Part of a small language model's weights.
Architecture: RMSNorm before and after each block, no biases in attention or MLP, tied embeddings.
MLP neurons of a small language model. Each row is named by its layer, matrix (gate and up: input weights) and neuron, and shows model dimensions 128-255. Each number is 500 + 25 x the weight over its row's rms, rounded and kept within 0 to 999. Numbers have three digits each. A neuron's up and down rows have the sign that makes its largest values positive.
A block is one neuron, or neurons of one layer that tend to fire together. After each block is what it responds to, as a language model described it from the Wikipedia text at the highest values.

L5.gate54:477506526486484473530502470491491474499521531514483492481511536501500499439514513508524517550509479509520495484514466500451501485519507467478484512478486498497458515495522503510485523516486509508515502486511512538481508497468520487513502529522543504489482488461547527543486496468517537542509522471496502456518480495469491545501519485484431510472491505507475471501547534455541518471520
L5.up54:511519532519502518521502500505497487525479503504491493476504546519482493515519521506510504489485524497490512485520519470506496495470499502480503517500445538550509490504494472465503497516490534517454487477539495476513484524537510544501478490527477505506482529439512488525472473488514462486473537483462513473502516527481531519454479524513492473451485508504488513494527455522535542486450
L5.gate117:484487516503523455478434483515497524468481491474503531484468476540514519487533529468473505510502475438472514477494534477491508510527515516519547452509535534467506508522474452515489503499503516550500514463488492504485497510484514549489562485545500545515469484532506470487505459503499470482482482571546508562509495500537528515519493512514522549490498498531545474476535517506464507476505
L5.up117:497437469510461514504519517496487501496412479482508490508479511549499496517509525492527471521523483491524481544524449510539522517508534469501465514439537486495490463517486510502477522465542480483515413511513514493500492479551481546522505557517508460489535493510564519529501474551497491517458479474516498542482452505518495502546485487476478495445517493509496476463503546449476476506486
L5.gate184:493496521466489475520479480484447486458497511518515485508503498480494449511492474501493470466460516478478527468472527428481496504503472511493490506530536499505530525494497481505494498504519507483480513517533517497535538539498496555467517521486480484493507462461514486484515504497504522480490530508472488492489498407506539511494492510529494523555515498507470492525531502504504451509519
L5.up184:473545516512527506497470509523476479488515540489488488472523519551484496503516505528492485515518479481498515519499491478494534435526476497555495516492517485502450472476496520487509544452531491477538440488509462479493482491536531504504532516553537560499520530558462510535528510454527512489483531464507461491503509484525493477462502498474480526473488501485526536520534483503491460494494
L5.gate321:508475510466458507519469501487511502475510461539534493490533519508497522533471449509498497496512493479506487462509503516501520481479443517498520539495525517500495484451515513565530501477484457480495478511459499496516492498462514493487490517469516518475510501526449514556502466510511519531486457508498446491477517492530511554523471516497497502523527492542463477449494539485462459442496
L5.up321:511490542531517522529509514531497490471440472465521488501523478504557517517511480493487466528509575497455505559498490502507507496467486488513490503456507546497506494464488500489536545486496519552512461489491486487490492505499478507504507521489489492454508479472486548490532484482539524510559514510479501491558527475524470507548507499509477481500550509490529485502536453488505488488503
L5.gate346:477465547473499460458507449514485502491457498470476490503471468505518500505537470482520486508504498510514479484487501525483531477464472441519500517494486502524501483525487514491482476514489431485527508473451517499462511462544528492479512524508540520481510460524501499506482452520503506511490504515498519539481483460514488478511497506502506493487500426499561508526502513482501478496480
L5.up346:490476491552483503508526471560481519521472504490485498522495505474494491502520492483505467491505530490473482504518488497521516485482501496482531527518490502494469447515497510503508468484483515517492514483484512514514526465509479555504490507471491491514507452519483493473488488496495515480507488487452523502496498486505542497510494450495510476484501559518564473509503487467511546509450
L5.gate348:477467494513499493465509511513481503473438521517477516452491527489516516437509501493485508504489541490490504470498512525462526566529482497470499490490570513521476494480501485502521512488519499503550501495444536474460474519533483473484489534536511499493508498527525528498483483482439499471489507498478500527536498475491479488464499491515494466502482503529512512513519546547504541499505
L5.up348:520501516507472491470541498578491502465480508495472531509521473524457511477547483506492482507514489506501521484487502469496498514542464481512429511527528490510455530481561533511524464487491480547494518452499488480465527530499479527530499554466459496503476513443517511550484468493536465501456536484498465487502464498484488497490518509463485517496534483487482494498562496507507481505476
L5.gate393:498540526479472479488454533484468511462509496468532525533495485483450462496545482498502519502518467501484495478521517476494525533504524532521481486505507485546468491526491484471492506469503513492482493470494459511485486539522500516525474460546463546459481507548512469468474510479500544453486496519516544514538519512540505491494521494506433479496534485507469478493492474494537466468473
L5.up393:494454503515503496524477475477503470483516492514458540476526490533510527510465542484452501523483496517536505483494532488505463529470503510480492488450482490502505448477507447507518460485502511487534553463471494484546512526475443493537463443532481489477511527472497543464477519479451512501478484517514535530514465514492491481522505478514529517516477488486517442500550488511532495516513
L5.gate417:485530485489514479501481482528505470483504521491466514479487507504488498534475469507505499479509475540491487476517530478520479491521463485495519517474481515497458471485486483488522522515513473494556484485479497499489463482494498449495493470503522485490517497481457506485452512506479515505462526513504516481520465505507505497522465521525493504471463496510474486463490485520539488536471
L5.up417:479476498485499522508531486494476528472539492478500531493491518465504536492510460469479476547521437528458533491506504512507543482498539507502486525522495543507524440490497514500506497466473495461545473468497456502475483485521550519488497503501481521490530473521521515507568524490503512545498535495478498490492488500507517489455514535523485505519490497501489490529431515506490470491516
Light verbs and empty cells

L8.gate15:479519498498479447499482459531506477483496514503519495495474516444465484509478512523516468492514476493518467497513450451501487494498492477430510545483500490523505522518503570507509490517558545509491504520484474525493451533479482494513562506506495517489493458515504522490476515492468469505479553502465481497517543539491453510467484533514512488504517500420527540500510520483514548484491
L8.up15:473496523466521502498500479559516516508584499514506501531502480492486548513488507527549524531509510503505489485497507500495492537495522474446536483523538535523491498466458500494507510497519483523505478490518541525497479486499449515493485544485463497469470509539441506543536505516491510479503452512483519506465466480479506510514485507493490507503529510499529451526512461498443503521479
L8.gate223:506521477458516516480477489488486462508531468476526518493512465518490475506481460484464502500509465490541482509481497459500495521517499490521490486490478500456461503555547512497516474509521539521487508534532509533505483550466501447486540463519504485479518471552526517456561493574470511503505522510493509507473500524510502530522501495495486530496498491478487519508479514526472467495543
L8.up223:553531470472487527484473482472498489491526488490508493503468472516509540547522501491465502558521503561514524487519521501488487514475545464485526499514502489521527497490460492472507532472499546482491502501480462480473500502492508482517449515505506536471511531519511512472470543472539519470493469514503466512498494523524470506504513503494524401454526491456490499484481494478527514532502
L8.gate260:523469483496549472500500526478509480485530473506475536492498523538487498489458542500511516551499500472468521492498510496571464518466563506487475449500491490484542533504503478516470510464512542517514466483526491515498523488501539474513461519561495491490494527492481528519499492492459517500470564496473502489518466493506468516496485492542493498465543497523507503521521483460497490540533
L8.up260:500488508522512484514446499481519489455521521506528477484503509517447490501475499462517464518510504504484510509484511476468448498472473503497494485496502500514436517499469496473543538489502554474535494491481481523473532576495500482496469503527456481527496490481508510507500510513489499476469460519471556528504501512539456494522494493489522491504509486504502496482533497443488487511502
L8.gate348:510495559485508512518488541508489522499510520503523521482487516484489502575500505511542511519510505518489481537501511517464539472500451549499495510519453462471503556521507498524545496500515515536494526528495482467518476496499521487484535527521547455477540453483490496556495496542469515496516473493471456480431480463506493543526494506516550486515546534456553480532530475524510503506508
L8.up348:472467529515533517514498533500453510503536493531482508474477494499488502462531473472537509537500498513493444519496509541521489474511474517487469506490518469456477513524494481480496533500495493545488517518477488496510474530500466525502516527496512519489502516507530509499510482467511499465518489489481484480486537434512445502511522522510487468544479529505513493525483514506538448442502
L8.gate372:491534458509489492498484535495505529476493532513506524495477554524469531480556498540499499505441519512542471496485524521472514476468497473512523509562495505493503551494487528508489494519508522506548519506508458480503546501441492479481523476487501485475489503485521522527482511447447462500498483517522521482489569488499507523450526481529516515469499506482471494518513515492448537487485
L8.up372:493546484471522533513482488509524525458473465503498515507467518482500522480481472496501500519478504512528499499467465502476488511534542474463537516530503493502471514497492518472516535504539527529503484516503502472513466485504475502483495534495489442506482513505461524510524470548488487529507502505502490452456494530523495553508522487461485528506463450491573505514502487481497449511445
L8.gate377:494549501536507494504496521516502493486504452531496512529513513475526501517500433496469484515514475517502547503489486470502523449495481479548539497510501486512446509538538544480488526483536493497503487543497513502505511487512495500512511448468510532492484510489490523545526491499474509483501468495524533486504471498532512489512495485500504472485488485504467465491510460533437465530510
L8.up377:504481487504484494442486494515528508487483472516495514527498533526458491525512493518505508500432506515489542512520498478546536524467487510504530497496515461504478537491511496489504532460481519517575484502480501506540513537524484478496517499514503451517520486538493521512510499529476510474547440486507477460517480521514476535455470538520471517494469474464499495530514534480535515547503
L8.gate478:514474491525505530551423473495504541476522472511504519500514506492545486542490490482464514558473517536457508490454515471506475492482528481518482501459514519508498500495483488480488525500491524530502463488527475457502481477443526502495511492509473482485508498473465530484490495515481482458487502470496507482506551429510519492512469494481494482467483523478488477464479467479498530521468
L8.up478:528543505476504461466465542500477479514501471501469516473522535515493493568505529493491505520523518462540528510496505514517487459483528555485466481483550489524483507519493498518490490533487513506530464473510500525478479453509471513501527483461518450532466507488500508511578502504482519482536463476534440480515491536512492509504497492498494497472512459507477488459537500479479497449469
L8.gate500:490507520513495472490495565473521482548508515467540501528497489510469490553550575517494536542477492531501428527534461514504495514487529504451499533514499451464459488498500486488526487462471519512550500507519510507491441505480502501529514521499523458545496506508485516525523489484494545458511483481511470523473500518500492490468533476491508461538500547535493521467489453454465507499515
L8.up500:500512500468518513533494476443503519493498485489506495488506534483528517485513525503515536481541486499464504480489509520549504527485498508468484510479506467494473499516534513497497534508510484520491439512480588497499480520468483501517498525540490476489486480497498511494465436518453488512499450512506500488498481526496481531491534503499517483507528504494494489478491524516486480541521
Year completing a date

L5.gate22:463519512516522510522489508533479495506538498476504487494550473510488482562513487496528503511499501452477471493462473452448466526506499507483499527479500454493504514511502462494507502501479515524493506490531487515507490507483500423492460498496529503542519489518585521534538498516495529473462486504489517488507517518516539538497480519485432491495502472507519466518464464489488507489474
L5.up22:471512522473499494515447500520545515453515481475484483483467503485528464516474498462516507469479483450485488525487475519498476522464521516519538517476533508508495513497500492498555524516503512528552450475526508519491533519483494493478530477501505469499522524559467517527470506522506462505488512519500494501530566478513506474502476482453506507523493491515524524533464482497492553494479
L5.gate46:485469463453527419497462504488503484475524508486539501515470524517491478482543495506510488471498478478470517510491484473486473477540542521432481504506514526495505506525521533514490516500516467534509502519535540507541484478508501490449524518518461515499490480490451508514478527518505500492550478507480512504497511488469575523506520489497549492500520468508484480525505475515512526471497
L5.up46:484476478466514457490511546519508477507540480523513479547531495522526503500530506541501513506542480497435484508500455480514475498490511455510511525525504466511539485541512494476496506469479506472475496457527495524599478529477486511502502454468499505495485487462524507504463514508520502503548491546479480524510508539486541468493562512493482522535495528529517505528497526521482475486506
L5.gate200:543487506490477482480478472496509505482497552495532516481500492475470510480455497540526456492526519502526482481512526513509516517511461495457532467486548506541513554498489500529498495477446485513458495475514475458496478488446474499485494475447538508537528491536503498496429503506523490489505535501481483457481555527555510487490532479439529470504530477485509483532526480488479512492503
L5.up200:497457500528494469457529449532500462488500460509552462480523438510479444470508505512463457467498447468494536501533529497471491495498489506518492500524529524460435511501556503502548509479518522476503473471509505513526525464478500461527494508521443551512486490500505472501464509476520498460496454442497501521512508539495494507497522515481448500491491492495491473506459500491488502510485
L5.gate277:506508491491523515502518520456531522496469509508475480523519508511446494510489486520470468498474467490496518473507508504508534524446507486484498489541560474509522550511476473460462464484507462496490520500472530483501472525562465551517490499489507469535487508447491487492504516521525492498486556523505498495542501529479524552506498493475513493511464500495488514530461513469473517509520
L5.up277:491468505489479444513540491531527517523533486514546539461488504513503511501529487491481489486504454513502509473516478496511497497454495506534466487514491500536487518491500536511464533481472481534547511482481464496479525503537502507534535512548479502530469481473498481510481508548510505514506446519480469471531487458507449502484526530492514558511504527509456484510503506481550489500513
L5.gate310:470488515542519501498507501508495477468499547461494520502493521489488552515510461477503490426508519479549524523474526519513463523527473500543521464503518536482486491509515524496497485536454541534498473512443484477565526493472474500485482520483538497522499548521486502505509496504517504487504539480483483463479490480523482485505512510510479542520526462491535461533547501508526483509521
L5.up310:497525482498508480503484491492528516489448467512527501527469450487506474522482513532509519488530510505507500470499554487448474492508511515508483520543520495496487484504493498499453523534515470524498488500509444509555494482450571471488529507505526501503505510496492461581506482516465461477522466498527464497488468509507496479459491545503538530487492498527511481527517520485492496526526
L5.gate379:497489476518506521505529482467522527480465532490492509512522513532497504472498523506507553473472560527495485508489510494441462479510509517486445486504430468474520534490473496493490544482515468503476512458531464491457503555520498497539537518511482494496527516507518467472493457526530508525478487499494462489502535495497493539484452491495494525483564499497550460491525458499533486502493
L5.up379:466503484513492501537523486502512483499501525518488491518489465511516542444480529487499493521518511489497494507474512472466512503476493497494569552508551529495496498470479496520483492457508521515484465499473519506498475467510531485503451489481516497548497511561521443507488534509532512483545526516534499480453472465487496470470559472498474497490511461527466545480498533462503495532464
L5.gate442:495488486455477491530512551428552496477501525473531507508536479494494466482513457504495503526545488469493519522515483514473462526525488501514541512503465508509493493498513486505453528497517497506490515481479480557512484466526438503489525481514516510526507545529519544479476498519510516527489526490489501448488548491491555478467490523523445467498514497448476520505442463500506441502459
L5.up442:505490471533456473523507509468510523526494516509520471541507512505493484488519492523524464449512515539527488527528483536442518520489517508507525497559480527483467470511511493498452468554492513490522527488513525490513504479473465534499478481548470546454540487479449531508530514514497517490524503498488455453511503517521422483497476509496481498515522474492498489521491505549486480471483
L5.gate497:496471468539476511508495498501522497509446499459524488494510502475502473480521543481509501548478496523501497452482508491531508510486493506510505495467496526510508514477528522521475467482452546510483518522521507495482521513443512496491515519541499502466465458478518511548464487513500493501476482525488429507498450503481487503497489469477517501525502528517486480524510478467497451491548
L5.up497:516496507489498457475536498498487483507499464514473474488487445485488517501505503468475523524504473520491530489541481485508561478556476522480488489550499534468477455463462459509538504506482464511489538521516493533495497458498519521500512497531509488491519493552468502475469493497481495461480520508503468536502500505451524475508441503493503540438460503498538457497522468467493547447542
Century digits of years

L7.gate249:529474488488540457506509469479491497530532522520528499489471503452508479501524502509476457480492464479523515499518462462493479479443477446459485499469471448483506500495493493507498505521518512558523497481507532538495533483481504470533466500466536492466527502487511520508520491498490465511518500516442482506447475499521502495482513503483499470470479516501492470506517482444524529526537
L7.up249:500499487474496470514483559549505505518515488501499505489467507521452504491527472488522516486484494471501531507519521518494514527482498485530511552490504549474535466519516494514500520476470507487521513486479476479533492526493475475491543508536517485474488534487511518520500509485504524423493455486518475484513464514483513542474525509480484468530543533463441510440496483460476485494514
Year-completing tokens

L7.gate379:488515509511532553532475505480498477481484509511494495540483505507492494522500474485532501514533504487512474476485489523454473476482441520489463548514459512484479521472457520472518485508473522436522528519457506458516483508478527507489453442456535535482501475487501473511495512459503515481498506511476524445495506527506526507520491511473436480522519520517497510521438492551527526498469
L7.up379:505456506502483509567492529487521492491498514506513525506509447491505439477497498472503532491479493462500485520500558454462486521506478497495518526500511502488495503545499508490480480516512496505510518517486532525504529468446485529502478526505549496503463514506497517543495482479502532534564522514512498507464537528509493509488496519508465461556557483499466511514469493484533484573504
Numeric and word-start fragments

L5.gate1:492486468525498481489513501525532515487507495525479525464488480480483497506470489507477506515485484518508499503471470518470476453486534485478529542472484494475451491514471537482528484559531487507496503469493569571489505497495513489505526459519508448496513512482491465484551518478458485480538480486481531495473438521458490443485494503507489467494488481490519485460482457465518487464487
L5.up1:549526487496539499498526496553507482508488547526527542481487500501503481510508492521514574504519513540511506498465500500531492464466489551515466530461500473501415486482493461521495551506504499482456503497451548544515488489483500512496500483486489496501537508519525490496498495505488497502472493494516483501469493469520483472486508480492470484510549473504530509550471527455542497512489
L5.gate2:486537495508488483557473546517473522531504495519444474531479497497488508477500451471533533517461505475463511504512472535509517560442465493482504489541495500505507478505508508465515482516500530482521551528502522478517520521514482518479501504515477477450510512517521530481504488510522470521463541467468487514521507502512520529483499522471477511518513509545520457528495493498444474493489
L5.up2:467510500509496513528484518537507498470488492479488482509465497531524475487521490512509544522509500491499479497466491501535523546464459497540530499463511523511462507512520496495533497506487487487511490468535517462508498513499434486491452506529494484517482499533485537478501507505494511463526536502536484518495529503474474463482515506503486491543482497497494507496485474458496505529469
L5.gate9:470501473517544488481500527522498520466492476523496464520456495512471520476503483498445510496513520491550476492509486483541452536476504497555503506488488492521555474477520489520509445520525501508513501479516548469482520480482435506499518489530498513498542546470487513505511448505489457470506497488517529506480562480523487536569540475523503455511493544512501521534552537495476481478492
L5.up9:497471494487497496504479554497491505479478482538492455563448473521519500470513453478478505483500521494526506516488475494519503485491465496494511539479454501498543481518496456494509433553504495488496505501520505482504469521438451499495517486559515485507528519439448479509499486499486500468514511465510501511472527500496489481526522494519530472541539513518493512493564505499473470483540
L5.gate59:560505515519520507526477504496465502499508483480458479526490508486488504512549483517480503507565478461500478516473443485485521485558503477487522511505502480524503537517465477500544514544465505494515545495490498491489487504515491467502500507461453524509478513508456556488501497477457497517506479513539488506477515453552490552527513507501497500478453463521490523503539475495466506492457
L5.up59:500516530486469518499505461537518507538497491496481556496500448519489478484518481509454500504516519491501528476459483468521487502548485474478500530511502517486510532498472498500496463511527493545530514483521462452494489509522508447442475506477483488524475466518489504528495533491467501473473503507519531492469534528520452490493510520492454481495515487495507516505522574526537526502484
L5.gate171:534507507503503475476557524525494519499547493480482498535474527521508470500552483459527463478479506465463510538531489480493490490505500483533525476519521449475464509508468488481472506536531480487504506531453512520516498534463534506463538512475462505477496497494509527495483500493468515492504484499534484418528486518545460506487512506491486497500507498533519513512507503477453513497481
L5.up171:461551562502504504508538498489503516520521467531457484553433470512496503483529500493539497486498547480472488502487517538500476542492490472511518539469507506487482494499489507511496512518514482472507498541466502478518524528502507518460500513464489508485510508492539463508444512499500550519510507459490519477523506519508490492510515504522504503485473511554527523459519528507509477522513
L5.gate330:516497478476585496543517530450500484509482466502514505548477485488504482498463510554508466543493501497501521455479489522475464544449474529481479507428482521481463528483490518494500447526538465521512503497512509506522471484522498506516554563489461519470478501508508528506475462529489482502485485491527495479488478492527464518532500465516485488492532508510467513527481504539519489469523
L5.up330:511486500463485495469520480527514535514526546499508515535510505566515501505492478543526456501524499488489559515472477485490505511488506539546521513556482483473528523465477500526505516484511482509521513528485509486498504498497525508483499453484526519459499484503521505478481460485476487511497523520503528489512494533525509536470492455543495520451501480471528490512512567496515499504455
L5.gate331:502483478479492507524502507571500496516513489517547502528507479464528481568496496494489477531479519543515506511537478524477517488471476508517455539527507511479453565482465496516476470528539512488515491480464466509557497522505466510522498498516469497513495525528499517488485489513548521559509504505481476485490502495480527488527541478503502499501517475518520487469495491437520526463495
L5.up331:505528512466514523528510497568493510491496528494517498516508508479494498524502497505489474486522508477502533449522451504508490500489512510517492500506486481517448533514491488470473478494548508527529472525520487578475539518500508520550510550485512489466514533491544539495490473483530482562527502471527474481511477471527551514506536513490525432495507433503482485492470468466515500484508
L5.gate500:490498496522500490487511537501498525533498479541467493487474504472477529511508467497502467475498476505514501543530502499511497511480490469460458494523481459511494514469483516494516542509526523513502531500531494521453505436519475513495508518535478504482510523478487505475500547515477509524513495479475498442483491483460507490461484472518506495522463504536505513518515486470507487511497
L5.up500:531529550498476523496480511504442502502511502495495450499489513486489509501528484498499455533503503523498506555533530519484473526491483516488475506519487501479552515505534534512482481514513504497531513491504492488548495552500498491516490503513481497479545494509504505521519483501508510524442491515486449475491530484519534520480520498440446472479509499472509537483518482519474504464481
End of named entities